From a checkpoint of a small transformer trained on Wikipedia.
Size: 8 layers, width 768, 6 heads of 64 (3 for keys and values), MLP 2048 SwiGLU, 89.1M parameters.
Architecture: rotary positions, no biases in attention or MLP.
Training: 900M tokens, 13733 steps.
MLP neurons of a small language model. Each row is named by its layer, matrix (gate and up: input weights) and neuron, and shows model dimensions 288-415. Each number is 128 + 24 x the weight over its row's rms, rounded and kept within 0 to 255. Numbers have three digits each. A neuron's up and down rows have the sign that makes its largest values positive.
Before each neuron's rows, "fires on" lists the tokens most often at its 100 highest values on Wikipedia text that the model never trained on.

fires on: "\n", "0", ";", "1", "5", "4"
L2.gate1991:112104108162093109123123134166139128163145136119090123119089151139128126128118138128131144131132113077102123172090145208167130104146089132118121059145152111081117107144121173135142169088069124142111143143168109077142135118134121163129133137136145166132140139115149124148119125110116125106149167128158130107122127116113113130101121127118124108127112175103129156145126115107087094105137
L2.up1991:111118101163116093143092133155154111142112169133128108102085130132149127123192152165144145163115083138138116175122130120109132142128111132136092117173138138120125098153123113144101104104114128130110132121159147122127121112122144156097136111188143151101126086127119146135136134137128138130143111096099090107151091093140124129087161125137164133177150114123108145156169125144102104133193

fires on: ",", " ", ":", " (", " home", "-"
L2.gate1205:119092137122108131124111139112137164117124171135108166096078094145125076066165121126112136153127114156150135152188138148133128145157115090146135148118161136119152124143107131133133126120053132139119082141152096147140152135109144114142130128096158129176143095120126096133144151105114125135138146113099098060130100173154171137101135136131155118114155126151154127097126149147137095152141
L2.up1205:107131163105108128155102104106119139098086137099103097123098125127115087138124057119087115165098161136135127147103115153154146077098101153125121151090131170117166125172126121095100138151102136079154118119116151159117088168151117158110138178116136136160113084153116133117189150109117111111083128133107157118151130118116129098150138151156115115111143143099091127139140165108100188098183

fires on: " /", "0", "1", "2", "3", " y"
L2.gate1068:123110141134090119145163144158122107113136104088107075119152139126137146091119106138133145139144133124161129168064139120149112144168126131157113142122122098086165101156148133113108126147120119148117096125107096112090111107102083129135141168120105134107140055081151143151133115137122122120142100129115121113120132170154167134118128099140141100153093145079145130138081148164151101108131
L2.up1068:130123084155134132147094150129172139129124140132133153066094110139128111118179138110117126154125117135097143135157148138153131105151107145123100160075140129137134150094125120143102125130099131119118145127119090121150120135096178164098124152121142129154131129108121125166126133150138130132103133132135113067128130119124133118127112145127162134122154122122124128126130100153117119104169

fires on: " (", "th", " from", "M", " at", "1"
L2.gate1862:138101066125058109159152170115144148127128112105072167105101094135148127122143103119103149137133113145081140106146158130134085076126143145148134095122084136098106189104170132139137120169108111123115141168171124116119150101145152101101112138147120162141113138141111098169128114079148152161146160155123148135116121145133128114137092100142093141105135137158161106119129112134120109097065
L2.up1862:148102106124129133107169136070138127141118093095123142126151160126148168171094102132178133184110144046140131107197134127126077114113131097148162113117086151115087133130158148142133156131148147158134143154100125102138135114126165120106085123141087152109113139143141161117114091111133133130143141158121131114127156104101152140151126123107093119174072135075168173134124121103120147111130

fires on: " is", " to", "The", " as", "as", " by"
L2.gate172:149088135133137082124127144136109112132160150137083132119130164146124114119105107139117154154161095145147132115128105124158154080108159083099127138117083117114138127114177143137105120088141106126159107164122126107059144085152176134112121171157146156110128105084134133126104144128145181135131118092086130104144135111153152130110142070166143121166158151168119133142171090122102128101124
L2.up172:188091146091121102117155153131171111105160135131140128120098112122114116093132089106105161140154167150146155100070128125131142104123135084070164131102065144096143130128135160102146109113120138152137110151161167110070100108140174084127133148146143146125150135096140153121125140134116155128143088133094143135138153154152133119122185082156169138150145160160086091122138078149097112098137

fires on: "0", "2", "9", "-", " |"
L2.gate893:105163095156109126170147146115101104125146118098152110151099116130142192108122129134111116143143098106108105092145189086108161204142129138105146130111147117139117148079193154197098170142116116141104097126205105108165150124119105111124165131082152155119068133110198157151142080141107130146109110147160134112156129138130113101112109122057124086114096153143167105160131109155153160103133
L2.up893:165116115140166107133133116160111120120123112078098105167136128152103127184161096085128128129123148136137147086099115153142133149136151134095094096115122128117096157101109136155154151099111110131122122078128124134127138124131117112110121147122151144116102142114125123117157140099126114133131106129161157147156130102123124118164109129161142050122158100122144096140117097128113150141131

fires on: " and", "."
L2.gate718:065140113130134114155114137119114114141069162147157116110128140144138202111096115110102123142138095123185128090200148104151130147128147151124110134148134105111123151116180156161113120132112123148123123115095113167148173118164099084139133152163142134115174137121162154151145073174135138160153116165143108065161140131116152149112132138134129142175135083156174137095151117102141139114191
L2.up718:080120104102119130114125134115093152139121129166126109148126154137128116103129091139153113144175103132122159119122131108118147146133162133123126138066092160127099152064111123128120101132107118180115109129120134125148112145132129108125105110075137111153156148115126112149114151132133150078125149095063112094123134169120170177151169127142167095129120135136125160153126083147152157114108

fires on: "7", "6", " II", "9", " code", "0"
L2.gate127:142138117136144160115132153146116127133079119093105133140100136122153173109125077133137126131173127119148174132126111095147118117071137114148134125115142101149133144145134135141121162130150096125108151163159124101075165146158144040164120132093135128094145106141156130142119109151168122159139141186130163111144148170169146159132142103115179103113097167128171113125141096103093123193101
L2.up127:117137128123187114104090119135134152137129141098126127121133091129164128151096146172145120136119137135154141094171156176137149133129104140147164101144149091147109142113127169154160128100130137099090142118161099140141134168137119074081166095126124128152114113123173156135158134126176145121118084101156097116136116162108161100142113141121122100103167120141134105115120111112120077141138

fires on: " |", "2", "7", " of", "9"
L2.gate998:128136103114086149151147147096133090143087102157094120109156149081136153162117053162164110126125161095099136127152150154093130145116155177147156084063153119089134147121122140110105089105110084130159135110112154113138142148099171130126133133129088146134121121134136114164134114102096125119147189140153161138091139144086132133125129131135140111096121097133108109080152123126182131115094
L2.up998:151128132158172076086120110149089155125135102141132149112142115118105184132108133105148141102137162152113130150068096179103145131174133153114126086119130115131144088142127109119142132116122078094107120069099120117119131137112104140139125091094111085136129150189109123116110153143166084138188098134100128144128141122120111130122128097140157110161131175156099151137130137108121096102129

fires on: " to", " from", "m", "2"
L2.gate1049:082149096126115097138141143178134141132142148132140106105089115117132114134127158154109122112155184105089135131116135157113088070133133084084108174089094130133152118125123161150159136103095111100108115127209172119116143167111128140136135129141151168144117151164140107101165114093118130104136136117116140129088135157114109107116145100135144117109121162129129130142125130197107132095121
L2.up1049:077119127096117105110162112150143153143140136131174136139103150135168125125147128095151124124145127120087149151137143133144116081102088088150168154110122079148101116127118132114147188130105129140145154146139136158144106158063138086098118104155079143089180137136156104135135118115136122082156108134120148107098084146097142117170147142143159143133082170134162079125125125123161103163132

fires on: "9", "8"
L2.gate256:167123083131134123112166141093158151109132123126090172114140134146131106145155117128140135111162178098151148082114124145197083096102131079104132138168140148160144141145098128129155135129129098094126129155126122129125138138116180128101113115127165158165146124127156113164144139076114111080126171099115113137102155130120109100107125119155136127121147145120145123132131127167151148109109
L2.up256:110164122131105096137119136079100115140099143100137124117087147135153137125122153127116120173126127176098089119107153148091117158118138167150164158091166136107027149143166111166131149147147138128145088130163110160121175155118104126115110119137120134105115137119132113126119102167134154164170120169144158115104121133126178158118124115112099115112139082117125104131123157079106098109185

fires on: " of", " ", "1", "2", "0", " by"
L2.gate1145:123148146158133120131089144156136166105195090165143171122130167139111112169115108136176116119162125103130163144093162146132127078111116140136103182121127099117138127111131081104102130118148154146116145084123121103135139088117162139129139173103178136130104126127104095149185137105136092107103127103185151114135166123139121135126170100139124093085105145141079168157107114120125122131097
L2.up1145:154079103112124138145132118139136114132146122122160124126148134139179104123130134131127181148137125179143155150063146138140152147140093108119117173141136108114111096145109104106146127155142168100107134120104126145168116107121163145128148165175162117172132109150142092126137139144096142130139154172127153139130132139142128138150151135143131096106211132113092127120119069118071113129136

fires on: " ", ".", "1", "5", "7", "2"
L2.gate1885:144124111158126075135121145142118135076177130127101148141118137124112143134165131162129140099139152102128156155141120114134148164120187112113089134126120110121140127066113107108140158124137108121099150137127136104129092116137140108107139173129161128127115136182078143123135138076160159133099180080156158136125138124103119099123170122125115143115105136164104140167101132145139183113103
L2.up1885:137069110094118112130122130095146118111113128132088130084118163121143119089104119103128132157148155173120135121118124115131165141141107105123136102113084137185105135136119145153100137120111125104104118144085125116131116106106132133169126136133138122108100117095143107109087180135165115113158135091086109099128136100152125139167099106127090130143150158156125151113139168091167120156116

fires on: "0", " race", " Loss", "9", " WWE", "):"
L2.gate428:103169134142104133118138135166119123145111124156111106077086144119174156090092119110107124120124122134106141136112110106152139149136098094122147120149145139125153150113195138170131159168128132126100093115197148127085097153121096150164097168144160149153108123119076101130120107181164125145128118143152116102136138123168113132102131122102157088124123166134140130164151136148142137153140
L2.up428:126163141128111123143125125158139153139123108103123101100104076122151106125134096141116123185108177068113097091129096103107168144156113152161154138151142171115112170120169102168189152122094112159077127128171128107099133139116113118128102118166149149127059119134127107128138115146138138130101106152185119101071153168150123123099130123121121100093124137138120137151113150136139128137136

fires on: "0", "6", "2", "7", "9"
L2.gate2046:111104145126162133099160156114112174148153174139137147120153095098088126136081116139128154139086144162164126106140104102129148111144152129095154122122187129106105122157137144130140139118098153116099128107127098110142135129137152101151114119127157099154146073114138130169123157104165167168143116122091107123096117143113179123117106088144138136125136109097125117088149177141137132158093
L2.up2046:094155136169119159162143128122135116149112136135117120091061137145154132145135081099143137117176133110081110099110096102182111145132142127158124121132161113174115129143141122132110119152124132103095121169184108140110197124105127145153135093139114166132121121131096131136091099155144113089155138151137120105142120151119086153125113139122142171148167142143131144111137102122150135149184

fires on: ".", ".\n\n", " his", ").", " He"
L2.gate805:089129081169132091173136133142107144143138144134098121076121127122158145100138113133157114175108091104118125138165150125163075155148146118166144135168130119143099144079151095146125140107102106156090060115132096096165120134109145108143122109155119147160167127118102127142161110151137080147142145062107119097140116140111182161110120141094113102144137137120148138108124110117134152102134
L2.up805:107101105157101108150144120124076090153121122130141103102117101150154124122147155136144087157089074125117106135150121084143089136147119111178147138167069107155120131116123120107160131122119109170108085121154146112173110161102157136142102113159119174162199150176120156147136097142151136108131119138133144080138139170087133132157085131145122129126103147123114121120115116134116121147151

fires on: " on", " for", " at", " of", "9"
L2.gate826:167159099126094093080122121089118113150161129140101124096144130132131150155125104128112125157137118130122128095165144137143151106086130128140110128125119110100115107094163125088088163158142094091115130103130085127115145110146092122089137173189139128085154116155144101116136122105148112141099150104118141159121176083135121154115124133091062131156106108098157134095190149123127149099140
L2.up826:183135112108106144107152139103082190182119084161111125132118134064121171142119113120152170138117121125089129108133146119129131062080138133130154103115138105159120107138148148129118119151128155093130128141140151120129140107109124092124132098144090165111124093096116155132106121129182101131090119142108157133141155130121128132107107129147136099139150126140146129100128106072117128161096

fires on: ",", " with", " to", " |\n\n"
L2.gate227:099144101118120161136141137117150106143089126139137127150087121151141141089140155086110137090135094102120126135125117115116124162125131097099135161125131112107161148144175118156129101132124163155122111121129116154073146151141134119141167133118153125127107159099097115134120104143112131179130101136184158124169131136163136142110115112114150114115143091161130111129121143157122092134132
L2.up227:119124138128131166138123135124105095081135137156128106175127068111129119162097119127133129128163164116158112130134112167167107126155136154134133127102110139127094108158125118113151138085145127121194127093128128128156128134117118121116150130135111162068123135180126159136149126111117146107128104132147158130114129137085111128113165108125126114116132141160142140112147122135126152140132

fires on: "u", ".", " ", "'", " (", "2"
L2.gate673:180129110150093113131147163108134167128154140116122094133130140127147114086156140133126156111124120152123162125140176130136077120085075087132089124105128109115136137087131098150103114156140087110144108105128123086115133132127150139090148189116140130114127078087081109143108125079163114130114130103146163125121173076169139115138132094125146111129097136120129117144170132158162130124174
L2.up673:143112079134068162121153109122157095079112112079133152142133130102123134127177054114141131147095089118137183157109114117102134129098149144077120145128118160122108151138135131130069098145089141100123157131127137170125168157117178131152141104165116134141117149086141145118135167132116108138133166132110140134154111127145139140128151172123105101112157128090099162142127095150151132127098

fires on: "-", "ed", " ==\n", "9", "'s", "s"
L2.gate910:104126111122135132131148154108125137118126111127103124105116151111136141059126174098131127148158117136130168103111115130120116122123143119100141144123151155138163158126125114150111142182151151122112110122161152124142106138112141122172168149131173125143106114100145150133095130146121132113169131146152138133152120115144162132124146136143125087091129143115102149104128105108135089162098
L2.up910:126117101129168151142143123104139139126182141121102118125127117173157105120117140132120137141121148126117153116106126149124113118117128159079172122114121131107115131173109149153138131134134111125121081147136129110146143162122143129131119122107123162116116099108175113115128146136129164112160107130120147100079090143118121122144126145104149120099118125135129070120145130109135106152115

fires on: " ", "1", "9", "2", "0"
L2.gate2004:080139104137096066125117158126155096112172159162139152143118124108090144134144131163138125142135128156117100144121126132129126119097111146157138133121178103085121094109144131170128147108103106092103127148158108095134146133094146168095120156126146134080099112092148127124142129096171118108121126103123101090085139095130189093122133105078117140124100140131153067106160148144155140089160
L2.up2004:084159140166129107132113114109091092102130156131120125107113085129111154086148149125109101138115170116102104132117146134158130156185122075147150142145124144166134119126104150156105134146087111130092098137135106114136110112085090158116137145116089158078140179112137132119097111139126128128131099142110060121138104113120158118141116143116107137138166152150143147126140148121100094108176

fires on: ",", " the", ")\n\n", "L"
L2.gate415:154128135125084096146152140129115139103125078074144122097105149136190140120119141091127140178128164103139122158123095134117139128135109132165143160120140132073107131138161116166108129135144122155094098113157136137085130131083146146142089113131161146149100084138123153135155069171137114134122128152192104143146104141159107112114115118133130077106128142091160129149133115136145136135141
L2.up415:143126167138130184102128130112136077135093093185142129135092126134148144138062137145101133106089114151146131093138139143101143123115109146145108138109207173136126136162155142140117083164152122110169081134156159142107117111139125124146142144183111087156146102131130142107110136138146100146123114131115083141085098139160099117110138105133135161171124074140124126138143147166117167108130

fires on: "1", "9", "2", "0", "8", "3"
L2.gate585:113109106159103118106111148192184120130154096091126115111160137130113107117129093115137100121160143123130132124153141152168131138049115134136149143131118108137122155131149110096173131171152145145120160126151135082125163127102154079130079120112144131124107150103132102194166137080145098114120147120161144168154118143108159160151160121131132075130108113143113114134123086135108124124112
L2.up585:129070148141122130162127143150151163135168124081143127135170134108082101129126159090134134151171148126159168120106169148121122131155127116127105082120138160115151156142111086136123139111124160153125123079089139121155115128130124112177122135087135127165135161119130146113121144133117110131122160146131129131105109180094184157139129106127138114152131122132109127148120126122153121110090

fires on: "0", "6", "9", " War", "-"
L2.gate1404:097127134167100132156115143081170150130162102057133148105111150087153105122158181127101105126161140095145129124123198113128121136116120119145089145151128114049116155123082085175143125128158151147140125147141163115140158123126136131152122180106202098109165098106119120121140098141193109148166130100131092126112089139103142121146119142079124106114137143127151152133159147100086158141153
L2.up1404:114135130147185150112141126150155121136143102152104142117151185149125136122119081144136124148118144120141085118128099163129159130091182123122160136123102187166141140153102167144142118123139176111132111179126105120106179123102101123145108103136127121114114126116125121133138148132142124110125157101132136138097134115104094113142092118103131076142111103111094141109127090106134094141123

fires on: " ", " (", "–", " (−", "-"
L2.gate360:142176131107136122110117142142132138132151146090130131100187126136118147148125108110136105114164101121123173103157151109135118075091120111082129145119120110101171139127111137175107091096148074127142120137120149146136160150121109109152151160112144138151118138116098101144161116110138077123090146106126096149134134117107133121124163082126123108102095124166112158094152113131135151105106
L2.up360:147106095108145178141103148118132139127123151093119125136099192100119133081121067083135155118170202123120183112104101084136184108151097088137154125125121127163119115116147138123127109095138148118149097114127137137114124127134099111159134144104112143131150143176126110124081179079152128111097127110128162122156170127116114157147135100156174132124125119106122151121116084121094119122103

fires on: " of", " at", " ", " in", " the"
L2.gate1221:093138128131127128132138146148111156125143155143179120138162150142122147114121135088173159117101124144134120157160128118123174114107152132125130086158152085140155090099203155129124150093129111160106162130107134097152143122143114121131067131121156170129120103110129105123098082125088146133100107105153142096144138096128220131124102119111126124089116128094154127144132132172131117095108
L2.up1221:131140102168132094128133137145150091154141141096142103107125093148115124147132122178099131184142093064118104124131121118116123139194128141173093106079115129100157127110115097154119131140109119123152124100106099137097102113123104106120118135136139119110114109135138123116114133122076086130098138138149077146155117129129103123101161099166115070139132120110151159127119118139122091108124

fires on: " |"
L2.gate864:118085158169121140138095119166149147148127135097121122133132128138141124126137086087137139143122165128171121112151103129127152094110138121111138117157122128112093139125148097129142127116132118128138119096134116118131161108157115125090128170117135137120119134143143100127101115121130144159115088054173123159083143094120125158134114110122116151082149093117128141158074107171164110120143
L2.up864:084131171135136125122100090176158073136120164096157116126148112125140140137136137130142142114124143128139102126130114090089142133121125138175155095128129120098111152153146099176153117122088135099135128043122123098140119126135116129067122098137091117108137157142097094107124085141096146144146100148171125151143160131102093118128120124146086125092139102104137122126108141152187133165174

fires on: "9", "0", "8", "1"
L2.gate1874:102165098150110113177173129106092101162092125140128098146083106162119134142126166066069117147159112140130083124140158104141145151134104121124151148152145149129128145149146102141131171118162124178091104151138136080126120157157177118132123156117186126109116098107143119156141114153129113153135157146130093126168095147178133114127126136170147106121160139152163167158070106094150133159122
L2.up1874:097088115083160137122108135185208147128109174126135103073114150106102121124164155150097131098144105131121120101091156117145140135164108113082148163122108146134108120144124139158097110116117179112152118116143146134108127115108123116140111131100160125130105133099163122098119126123135105133141098120121161122130078088091126089135143124140110153133152127155117098153113101161113096154121

fires on: " /", "–", " Women", "."
L2.gate1134:098122087109116090141137154145144098152071089130079141115064123143139127131109138118136135128130110127152118126152160119165141115097151172119141112090144122158193112139108159152084170149111090162117116135132122123078119133104097129104119146097139160102134152081097150138103052155136131184151150110143100135101135095150108134120148095136134146149107113104161153143093111133152145097130
L2.up1134:124121120140072158145127114130112138123125113135123132100141116131153169147146104143097088083135131102115115175114188075133108097131148130119131146113113099137136141125092105125084150148084105109133147118154132132147122111141134128090121112096149138122129167138156134128147090133160112133152107128106126133114147121139117139105126138096126131104116119111115153142135119158119190155127

fires on: " from", " by", " to", " following", " against", " and"
L2.gate375:116158160087109151136138146133175119100151125127141128133122126125174083142153117110067144126103118109154120119077132121120093106146135107101115144107118152121183140162124137119139174147114136131151125119131164129111123159107121117138124131121176124146142078141146148132151130075129124150124116121161148084110106153127128100147116112110159140113144162099115139142066149141160133160104
L2.up375:135118137065101140142112118124117133096121120106160114149162089141123155154109126071115097164130135093140106145145140110123138087150126105122139095157096145100111113133150137091111141105171156148143080121122141128153093136136127135107113131110132125106116097124121126145167135131142176112121124097155140101099109159099138112163088161134146124128143110140157114108119063112172200134103

fires on: " at", " on", " Dr", " from", " degree"
L2.gate306:114150147151143138140107170138093130123108116134133132086150080114126143138105136148109137172109124061104088149176154177123110149107094125153154097152108116119093141126152152124141157124114130151128152147171142097097140128136107093104106124111151125110106140121178126129097033119113109187160101134118113137140090154127132125097107103111083184149059143104145114126118088128116139096158
L2.up306:109158124146171082099136129076088136138123159147162143175108143146181138132104125118116102087112146150123136141188134088081142143097115134158158126149144116133129130085123117067093105126178124163124117157129156116156132136141158126128099126129132144148126148125132110122135118108164149130123163101142120120144142147090182148101077086110156123097136117123133129160147145177086162139103

fires on: ".", ",", ":", " when"
L2.gate1718:089105111157084169117127124112117125166084106115142113120087175134187137077062128116118102081117097149133144118117132151134135099151138093125142131137137112136106151128113150109143090119166133127094135143153176120117179163118141133150128145080141108146119148114078097129141094176135140112123135167093111161145128176137141157100114138104172112127139148211179149150112126138124125164123
L2.up1718:141146091141132141180140133110113111109131088137097109158106129148145160134106095104134120141138112103171160117114150157132103126092166125126115149129132137115110068112125101107143107159152128120148115144137127115111118168136139124172173150120124096103120109095145104149128133115084148123114103143167190160108130103124102119110147136138093159125161104145108113139164129163179112137117

fires on: "–", ":", "-"
L2.gate872:081166090111135153123121135111167202139147145131118128144134137113118090154138132132150099094147125093134147188078125129124117094146093045096137115154140130104170131135100103125103143072137118109136146115120161086128171125135203110133149148101124148171109151129118072147120146102145106132108106107116119156091116167111112109142179140174161110135126144154093164118091135134121106134120
L2.up872:106178153136161130117129154135164116119133129108120133131070180130110106114176119126130135111134131134149152152139088119068159145123118129146102192137162138121138134096152095134089113096145099116142128130118121109130135146121111136144134119109155165130094142130102114097111146094130123107126118083156159135150099116156117110120169122105160097140153147142107143112145145135122113148154

fires on: "1", "-", " in", " to"
L2.gate658:141116128098149156096153147131122130111100105113146127155110132111144147107129102169151155083140137144113165111129145105147144098119156119146135095075125136147101102146167173137134148140121094117133141146153142104130121140151073083103134064126134094108141122100154123154157129129073161118142184151144149098097144126114147141111140136131170108106071108136129115096112126133138126122144
L2.up658:135113102132153134097125127148119125176138134144150116109109121128129143160131120155171139117156117100070157093155123130115140130144161116145136114124132164120162107115119124134103155146109116131119163180082142137139130161127139115113117111148131135085112161137150132131156135130122138112127139108151135120115129085120118117134151131139122105107130122127154113115137104160172175109164

fires on: "0", "9", "8", "st", "1", "5"
L2.gate326:082158087126062147130122145118111121185140149127137129105131141145179153142110119133129111137155119096089115127171172161122116147115102146118186146115157152120150135143131102158086122167154130116118133110157141118117172145131139140086099126081103148102158117139102110160145126152149141076149163095097103130072127196144122116091138099099121109103166168136142106070123147103137144153140
L2.up326:100128126135096125155133127132094125143120157139146097114111144167142162149131112115112089182129083092109117139135124124105142157165083155127109158145145161100097119142107116142156134145108150146101147135150119138132132122139071146100111151120152135089130129169118104145106147164099163129162159107159117146089129147113131133118135129110135168083114133111130101111127144109133106117152

fires on: " at", " of", " He", " from", " for"
L2.gate1808:148151124111128119133124125129177093141105150081098112096141127131126115135087133148120124144137132095137126107145136147138149134101131116133168120073103116141122130104149142162118171179122113141169157102109073123151138118147128098137142096159114105110132109056128145112159085153138104152161127155099169094134119133110154124127127122131110112139115144107165137127118129127150140121097
L2.up1808:070141150124174091115137127141126164129139163186115131167118122138091135134117161099139152097117093132068093105134130129151143070133122123177130104130149140148147121125154121109131153154128120130162115120131135114175151148144111138114101119121169179090126128120133156138167090145200109071116099132114073110145129112069167138120113126155115113109124109144113113133156138103080141127124

fires on: "1", " from", " it", "2", ",", " It"
L2.gate1403:114132124191105132136123168118104084124120087053078150103102124125107141172158095145117135094117159107116103094113144095111154106080156173157123159100095089106129112099151135114108134145148119128123139118176140101125126132092110125088102155092162130122117119144119117122141104117129081200112169154166159159150131094128096100133133112102114070081128178089122172157098095133159127114096
L2.up1403:141078134150134099108118123158159141116149145128105141137143127121136114103101168110174151121139137160141064075118109089122153128121100102125135124157112111161152143100157121136132143114100157111147128151102102143145125084120124124136133182175171125139099108084096122107104103141159111162113086114156143075133094114153144108152123139116096143098118139151134104130142107126106136138178

fires on: ".", "1", "-", "0"
L2.gate1180:115135119149119141129152135075139126195125091099122098162140131093145151118141139084145129126158116164121166119132182127179092139147125118145119162076155146120142129122115138139112118163161137151143132165121175127101117113094152143156133102132122125141154089126076087133128131164134103121132130145083135140174114155135133132132113133115138124157116125154125154105127117112118089090116
L2.up1180:094165040111121088154125123172173144099118151124130139109118171170155105101164128156131087092155115142128174197072129136138138109145140110100086177127128091131141117111120158122117097123131103125109122122132131100112139136108114175144139134096184158111161137184116144132121139103105141085103133136134171133122151152117108159122147113119135104151156121148103133118142120138115093120130

fires on: " (", "–", "-", "oc", "2", "4"
L2.gate1429:129126151101119092124106139162146107116116140130091156118116153140135120126120148124101126141166155109152135102156163089127118111069107125090122114150102118161156145120119096123110111128139132109083132134111166091145166151144134098165135160099137134138121163098137124161150116130148105150096133121158101127131127132149129111121193118159157144108145139180134108134090101115126137134082
L2.up1429:134133100152157165121137125154125170087110208094119100125123183140125144124118092126155109117097146124137127094084154107127126119160100116147152167105118136109103122111159129111170146120147143085169112155101119130139128132103143152105106093112105160157147142108142121130128158075130136119075170108146171104141137147123109136118141111140139094136173103088114180133117102116140157128127

fires on: ".", "A", ")", "N", " at", "M"
L2.gate562:126142102114142125112153146149205130094184133108131144134112104144098125142124171133131115138112119087147103135150135170126145092143139103109143133120117113064122182137162138128129157127142103127134116140144149078128158098135139075113123107137168127098151153127111094137124151137150145129141122071161141110098144106112139129108144112109075153112107123137149112144140128121136147104088
L2.up562:138121091147097128088130136158175118105158149121133135133152101155103129141126186121171112140103088065149101115146134149128102128159117127176125125124103120112124142173110163126158152121160107145139105122139153107170116111121139139110059162127153111129156098171117107098140158117119155134121053091126121108104152115139156099103130132121144164155117120137152114129099120122059117133133

fires on: " to", "i", "a"
L2.gate936:108099108073143114098115143087135122148120113138163120089130169127105154138093100190165135111103124127080179123130169121149089115152151091134122092114114100147164118151155170159119084137139084117127130141138115106094178104107103136107131129169117162105132144140174123156164133131144144143141145138104121133129161128127166105122115096126149122138113152152131162147115153137099100073115
L2.up936:141113142133181117101131144100151122094079110141129092122132167051182116105097067142154113130142152116133160087140148132162107156121132141131183126101117158145179092171104168137148113121120143130139122126146101138146116125088123084144149090143094126114143140174165146135146158138178124088114136114074141108048121078127151133138110118130158131105129119141098092132135083129171132109134

fires on: " of", " on", ",", " December", " |"
L2.gate1194:082089146144094137102078128113124104071105159136107121152131109078121133148107147159156162111144091158123078130127128140146111127116139108119105140105126147150153166104131087142083142154126136056157083147090104110137123117082117128118147122135118137106103128114122158109121109130153079169153137131139069104131122069124168131105108131180108072102111140102117082162140140147121148146119
L2.up1194:111164120119125109143137133112155157116128090139093144123132139139193141165154132104097154104156108131115158163116166127135151116079160166145099143055083143104183091083136121128113125129091120154142111142114107153108120126115138151166140161123131096144118119102115123132093115186091119116111144173152180122133133126133150116099103152107096106103091194131120144144132135135137130076131

fires on: "'s", " of", " the", " |", " –"
L2.gate1475:152137137147090115109103128092144128144134147101133113146126143127123139095111126177141161144144111147129158128146147136073120101099124122148147106098133119061142151099157145130056104137113112108097110113107139105150131111115102126121108132177135126112116120102107159095156141094127122138112123126152139125139161102088164127171121101115070094112173070106123103139156135199150110105095
L2.up1475:148129109121132066131149154150116122114117120143114099093092114128111134122155136107132161143099137128117134157099121149128118140124133156149099111106122147102133133121169137173122123106151135144144124125154134144113126130165151191108119110151151144135078087152080096123092115129139127142091116142137127142128131126107125125125136097126138132112100172130130167113132129147133117100165

fires on: "0", "-", " to", "6", "–", "3"
L2.gate592:149168093087154149126120145134183171139168154107182101126144154149116072116147108096120086122089144147124153156142124143118134112158129076077165140121109137090127137129167136144147129085170152106134104103112157146129199135128089128105138176152125118148138110127149083150130160112147174107122136090151117106126129127146199114162154112149145105113113127119112090112120143153132165100088
L2.up592:133132164088067133116111132130092119143148141150176100129138128142090120143147093112135126113116150151132125148127128132167118097077147084124142157135130134109083150123094180145150108140136152118200099120146186157170145103115105153089160116120117137141146129132123108159154137120149123128169122124137160151147099137143128133131099093168176080114147161119109115122163147140090113104142

fires on: ",", " and", "),"
L2.gate934:093139155139114197142166124119165125121134167155107132119137163105167147086128125085106091104120116183143129142086092149125162146165133098159150135107105142153121151142160138158154122157095143144091118110121145144116153169091130126154097135096133127181163151156122126140162158154118137127152115159109137110111144156134126104078093126151176130082162104136082090097112158133134127163146
L2.up934:109097128124080121169145121045051129105093143123150118103153095138134134137083088109119122130107169122147104118109149108175088113140109111063143116167139156103094143128160106092135144104151102120157129145115105127163110136181141130118173179145171139145108142103163153136126124138111143097069118107114140102070172145121123133153148135101132124109146134114175168165141105098153135123169